MLP neurons of a small language model. Each row is named by its layer, matrix (gate and up: input weights) and neuron, and shows model dimensions 112-207. Each number is 128 + 32 x the weight over its row's rms, rounded and kept within 0 to 255. A neuron's up and down rows have the sign that makes its largest values positive.
After each neuron's rows, "fires after" lists the tokens most often just before its 100 highest values on Wikipedia text that the model never trained on.

L6.gate33 [179  97 134 165 137  99 161 145 150  66 125 162 102 116  92  87 143 123 172 142 167  97 129 108  48  96 137  84 165  92 151  67  95 107 123 150 107 103 143  75  79  98 150 165 147 143 117 114 188 149 147 142  71 138  45 130  49 127 102  64 142 130 141 133  96 123 125 138 161 168 166 175  90 128 158 160  72 145 119 160 106 175 136 120 158 134 113  74 177 165 101  88 135 106  88 140]
L6.up33 [151  91 123 123 128 141 174 133 142 121 134  86  93 126 150 166 160 146 127 135 118  92 170 120  87 118 130 117  63 121 187 120 158 133  96 144 170 113 114 141 106 141 119  89 129 135 149 103 120 116  93 130 153 119  87 168 102 116 156  93 147 148 170 125  81 124 186 126 147 118 151  65 160  97 109 103  79 143 135 110  61 178 153 139 143 122 111 123 106 105 110 136 176  97 129 130]
fires after: " 19", " 18", " (19", " 17", " A"

L4.gate384 [144 107  89 123 129 145 170 105 123  98 134  97  81 112 121  74 187 123  89  97 154 133 148 105 138 104  91 202  97 156 118  82 165 152 110 136 187 103 189  94 175 127 143 103 181 159 181 182  67 115 127 112  56 142  83 127 112 122 173  77 130  63 163 128  88 173 166 145  75 133 153 110 107 129 172 102 120 177  95 149 113 121 177 126 107 145 172 134 153 110  95 177 118 156  85 115]
L4.up384 [109 118 152 152 104 116 162  93 111  71  99 116  83 140 143 103 134 162  65 169 169  70 126 137 107 154 141 137 107 162 112  94 120  40 141 174 133 129 134 144 157 118 115 113 126 148 146  72 135 154 116 121 116 154 115 141 101 129 143  83 106 131 151 101 102  94  98 189 123 149 177 155 111 113 136 140 125 113 136 143 179 144  97 129 133 119 101  63 125 151 110 153 109 160 144 105]
fires after: "c", " S", " c", " ", "\n", " O"

L6.gate328 [104 101 149 132 117 146 135 111 161 107 152 102  90 164 141  62 125 151 131 103 142 133  22 142 104 130  97 143 121  52 119 128 131  75 136 111 141 109 102 132 129  98  67  41 143 163 153 115 105 136 160 153 137 152 169 137  79 182 143 149 143 193 105  37 126 160  91 176  78 141 125 138  69 139 130 124 162  65 124 152 130  95 117 138 169 123 115 119  56 133  87 177 118 147  93 117]
L6.up328 [113  82 136 140 120 134  93 118  96 125 135 147 126  90 132 138 164 144 146 175  90 168  94  91 123 152 110 182 104 159 179 208 119  76 155 163 131 141 101 171  87 106 118 128 115 103 150 146  78  71 122 145 166 116 149 132  96 168 126 141 116 158  97 173 160 149 129 143 127 117 122 150 147 153 157 110 155 111 109  99 156 108 160 115 177 104 140 139  97 123  93  93 153 138 103 108]
fires after: "o", " O", " P", "op", "f", "P"

L7.gate97 [128 161 124 147  98 142 148 168 153 166 135 118  99 124  66 118 147 125 127 127 106 162 121 162 120 114  83 109  82 147 122 131  97  98 165 133 159 135 165 126 117 111 120 103 175 131 161 113 152  88 142 111  51 103 178 134 138 144 125 181 161 124 144 103 162 164 132 172 117 115 150 170  41 125  64 171 148 165 112 138 155 101 159  86 168  76  89  73  85 155 169 145 153 140  99 160]
L7.up97 [162 152 112 188 147 103 120 130 154  72 155 108 169 134 121 133 101 155  80 169 173 109 150  71 103 119  62 114 125 145 109 166 161 200  93 124 186 120 215  99 161  99 154 177 155 152  88 131 116  85 111 124 161 153 182  74 190 137 175  94 125 118 163  97 148 145 170 104 144 185 148 141 106  94  93 123 123 123 131 181 141 126 141  95 149 143 137 174 131 150 123 100 113 114 154 123]
fires after: " K", " T", " a", " B", " Bra", "K"

L4.gate311 [153 152 124  98 169 101  89 113 170 118 159 132 148 145 200 111 159 152  99 112 167 134  75 122 116  92 142 114 116 111 154 100 140 155 168 194 157 141  95  95 101 106 150 117 114  81 173 150 132 107 103  83  94 134  99  84 114 142 134 109 130 131 235 111 171 146 179  40 175 166 138 180  52 124 152 162 128 167 183  78 141  91  97 131 152  83  93 113 159 177 183 150 133 138  99 107]
L4.up311 [158 141 105 105 123 134  86 106 132 125 162 155 149 119 135 129 149 199  78 115 144  96  76 123 104 122 104 123  43 128 169 160 162 148 117 101 164 120 103 163 107 132 157 108 132 100 112 127 110 158 179  35  83 162 136 174 129 147 124 141  77  92 173 118 117 140 148  99 104 136 130 149  77 120 160 132 133  76 152  75 138  75 158 137 141  87  92 160 107 184 146 152 167  89 142 110]
fires after: "c", " f", " F", " pa", "F", " Sch"

L4.gate13 [106 176  67 114 174  95 139  61  98  85 154 109  95 136 114 146 147 108 156 159 160 161 151 138 131  87 121 149 133 149 167 111 158 136  98 199 113 179 130 102 171 136 129 138  62 143 143 142 131  64 143 133 186  46 126 126 132 136  82 154 114 188 180  97 122  52  97 117 175  99 120 143 101 175  99 170 146 134  92 164 169 171 110 145 145 122  93  78  96 125 120  91 110 149 145 117]
L4.up13 [124 190 133 100 188 148 145  61  64  70 142 129 149 187 142  69 149 109 122 135  96 122 126 128 117  78  96 147 173 148 159 138 158 108 124 190 107 169  76 123 143 143 150 145  81 149  91 126 130  84 138 123 132  90 158  93 107  84 112 202 137 127 139 118 140 143  81 121 101  97 112 101 103 131 121 104 105 142 168 169 113 142 127  94 121 161  66 128  78 116 155 113 163 132 110 160]
fires after: " For", " F", "f", "F", " so", " E"

L4.gate561 [198 144 124 177 152  81 131 161 122 157 182 146 140 112  94  78 140  88 133 173 149 185  94 146 108  93 127 137 171 101  68 109 122 196 149 118 132 155 125 143 152  65 118  55 174 171 150 109  94  69 181  90  97  93 119 102 189 129 119  49 155 135 136  78 176 109 185  92 115 148 140 161 127 104 171 140 105 116 109  85 104 127 154 139  95 126 169 123  90 124 131 174 109 174 128 147]
L4.up561 [139 129 128  99 136 118 146  71 111 107 139 120 116  85 101 164 141 106 167 149 116  75 156  25 116 156 114 100 137 175  99 108 149 165 115  95 104 124 180  82 144 150  55 202 130  92 134 161  72  84 140 216 142 148 108  62 118 130 121 125 135 120 172 111  47 111 120 150 131 131 101 127 162 162 120 159  60  83 114 172 112 141 176  57 107 122  61 101 132 107  62 154 193 103 146 140]
fires after: " T", "ur", " Ca", " Ne", " A", " a"

L7.gate418 [135  50 117  63 126 105 202 165 114 149 135 138 114 108 173 118 150 170 177 119 135 171 112 104  97  96 187 118 122  93 136  79 138 132 155 114 186 144 145 103 163  87 114 149 107 121 159  96 126 124 143 109  68 190 100 120 114 115  95  96 129 155 111 164 118 105 174  68  56 129 112 159  85 129 153 171 152 146 118 149 113 168 119 126 132 120 100 108 105  58 168 157 127 120 119  49]
L7.up418 [143 105  93 103 159 114  47 120  85 110 102 148  92 113 131 139 107 109 159 128 104 150 146 135 175 114  70 143 145 193  94  83 135 118  86  79  76 132 179 151 165 120 126 145 105 192  62 107  52 128 110  88 125 146 183 114  59 176 154  90 158 147 161  97 140 100 169 158 116 184 139 121 161 143 106 120 135  94 158 124  94 118 159 125 141  75 132  85 160 166  78 132 131 167 160  97]
fires after: "s", " S", "es", " c"

L4.gate462 [126 223 101  81 138 179 106 140 132 158 165 116  79 180 176 211  92 155 169 152 137 151 145 160 163  66 117 138 158  96 125 173 137 137  80 162 145 175 116  53 128 161 119 126  85 107 153 124 177  67 150 105 159 117 168  88 129 116 102 151 137 130 139 134  96  69 124 161 194 147 137 158  87 113 167 168 124  89 114 134 121  95 110 102 135 102 129 110  90 170 118 124 112 111  90 122]
L4.up462 [160 125  48 162 175 127 189 103 133 166  92 104 118  85  79 131 101 160 151 148 160 181 108 106  95 128  85 137 109 134 123 133 134 201  64 104 176  72 117 181 176  77 200  87 156  86  79 131 152 169 168  84 150 148 196 150 136  99 164 153 148 197  96 104 109 123 107 102  94 168 144 125 117 145 147 150  90  83 179  94 141 126 124 143 113 136 116 148 154 113 119 138 145 212  77  85]
fires after: " F", " f", " lo", "F", ";", "s"

L6.gate585 [118 101 112  94 113 169 127 107  70 145 151  85  82 134  90 108 173 119 165 102 160 153 132 201 132 124 121 130 118  72 116 149 169 138 175 160 130 161 119 105 121 184 146 135 115  88 133 121 116 103 100  67 143  98 124 150 130 176 124  86 150 128  95 177  80 145 161 129 122 133 140 121 115 153 144  81 155 100 106  75 174 135 125 143 125 175 161  90 173 122  88 157 141  85 121 192]
L6.up585 [ 49 105 166  86  91 122 116 128 125 196 123 119 199 140 141 161 178 135 101 120 162  87 119 177 151 204 166 147  79 155 134 133 137 188 239 150 140  82 141 136 125 128 124 173 124 112 152 109 149 129 122 130 126 114 125  82 155  95 131 101 129 142 147 114 130 141 119 109  92 125 129  97 117  91 157  85 101 145 127 127 106  81 111  85 118 140 144  72 118  51 173 144 164  62 133  64]
fires after: "s", " S", " se", "ry", "x"

L6.gate674 [165 134 107 141 179  82  85 117 112 200 135 155 111 170 115 154 120  78 144 152  64 140 167  94 175 140  48  91 103 214  93 159 141 157  90 170 212  82 176 155 112 131  79 116 169 140 144 146 187 150 144 214  96 152  68 105 100  75 146 115 116 138  93 119 121 101 151 163  98  64 158 150 127 153 111 150 138 124 127  91 127 131 141  79 105 135 137 116  82 107  96 190  70 151 105 122]
L6.up674 [134 118 100  96 153  82 158 136 167 135 188 104 130 144 157 146 182 169 167 113 126 183 109 109 129  95 139 150 106 124 119 117 133 155 182 144 183 151 109 135  80 151 131  96 140 189 106  99  80  93  36 172 128 138  96 107 131 181 107 185 157 162 133 118 159 118 134 105  89  98 111  77 105  66 130 140 111 152 142 107 121 157 136 146 122  98 173 128 156  56 138 142 133 155 129  59]
fires after: "s", " dis", "it", "ion"

L6.gate668 [100 175 164 131 200  65 114  71 143 110 162 142 111 148 100 105  98 133 110 135  78  94 193 147 116  77 116 152  60 127  95 153 121 152 167  86 146 180 145  47 163 147  91 110 156 171 174  90 121  92  68  93 152 193 176  71 100 138 198 131 140 151 199 177 133 163 145 168  77 123 164 120  98 136 192 183 128 140  93 180 143 135 167 135 117 169 116  88 122  91 104 170 132  82 122 138]
L6.up668 [126 103  44 109  88 113 159 153 156 155 129 123 214 127 112 140 140 122 157 121 138 163 142 112 137 116 136 131 149 160 163 134 127  93 205 126 138 131 151 133 140 119  88 225  76 131 173 146 146  95 147 138 128 136  90 114 175 103 103 114 117 116 155 123 131 173 108  84  84  75 107  51 161 102 104 136 133 206 123 133 108  81 121 109  56 137 123  71 114  96 108 108  97 144 154 105]
fires after: "s", "c", " S", "S", " H"

L7.gate612 [127 149  88 100 197 105 146  87 128 173 204 112  93  91 151 136 132 124 143 103 165 143 127 135 172  52 127 101 152  97 170  86  93 134 108 166 160 144 141 152  91  85  92  89 162  65 131  74  88 117 112 132  92 107 138 127 139 137 152 146 180 144 162 133  53 146 152 113 163  95 107 125 153 239 132 191  89 109 111 156 117  83 118 131 139  91 102 133 155 137 106 101 149 182 129 133]
L7.up612 [135  97 135  99 138  69 137 106  91 166 145 165 165 126 142 166 140 157 114 170 179 166 142 139 128  68 111 138 154  86 117 101 117 123 140 156 163 112 114 134 135 183 144  99  65 105  71 102 122 140 134 108 113 160 121 120 177 135 181 138 149 143 123 108 144 144  77  79 122 195 145  95 132 100 141  89 122 146  89 133 166  85  75 149 127 121 123 159 106 113 150 130  99 136 157 173]
fires after: " F", " Ca", " ca", "F", " re"

L6.gate91 [ 88 206 149 138  86  64 168  94 148 103 136 115 113 160 153 142 138 138 134 139 125 156 123 167 119  97 178 161 111 110 145 140 100  83 121 130 136 189 122  97 131 107 135 129 127 143 167 140 170 115 141  74  57 113 185  93  96 147 129 158 141 119 122 139 126 151 123 172 174 149 141 127  95 106 139 116 189 100  47 202 111 115 150 113 164 168 125  82  95 168  35 121 115 106  85 129]
L6.up91 [145 130  78 171 104 128 163  61  93 153 108 144 112 164 163 199 169 158 101 164 141  93 154 144 124 124 108 102 176  97 144 142 110 100 121 146 198 145  96 144  76  96 129 110 135 132 144 158 105 166 156 178 192 118  58 142 178 110  93 131  92 159  91 162 118 109 112 101 180  73 136  98 132 129 184 203 164 152 225 189  91 108  98  82 171 199 123 122 108 109 147 149  98 141 176 110]
fires after: "\n", "o", " O", " U", " No"

L4.gate774 [159 143 117 106 126 133 164 180 143 130 115 215 163 153 118 166 117 153 121  77  99 163 136 136  65  85 166  89 130 101 132 145 155  90  95 125  90 118 149 105  60 182 137 165 128  96 135 215 138 157  92 192 113 142  98 135 128 124 148  79 116 129 135 210 119 150 135 136 155 116 118 179 108 148 156 104 139 108 107 152 126 125 163 103 140 148 156 111 132 103 110 127 154 140 178 145]
L4.up774 [113 123  51 139 171 163 202 106 129 107  94 128 117 146  72  92 105 137 108 134  80 100 102 144 126 136 167 136 136 122  85 136 156 153 120 149 108 117 134  64 124  93 123 179 106 143 154 176 206  57  52 107 122 120  83 118 127 152 130 130 141 117 123 127 132 130 135 147 123 161 125 161 150 149 184 182 126 130  67 163  84  93 140 105 133 118  60 157  95 144 111 143 127 114 103 137]
fires after: " p", " W", " d", "W"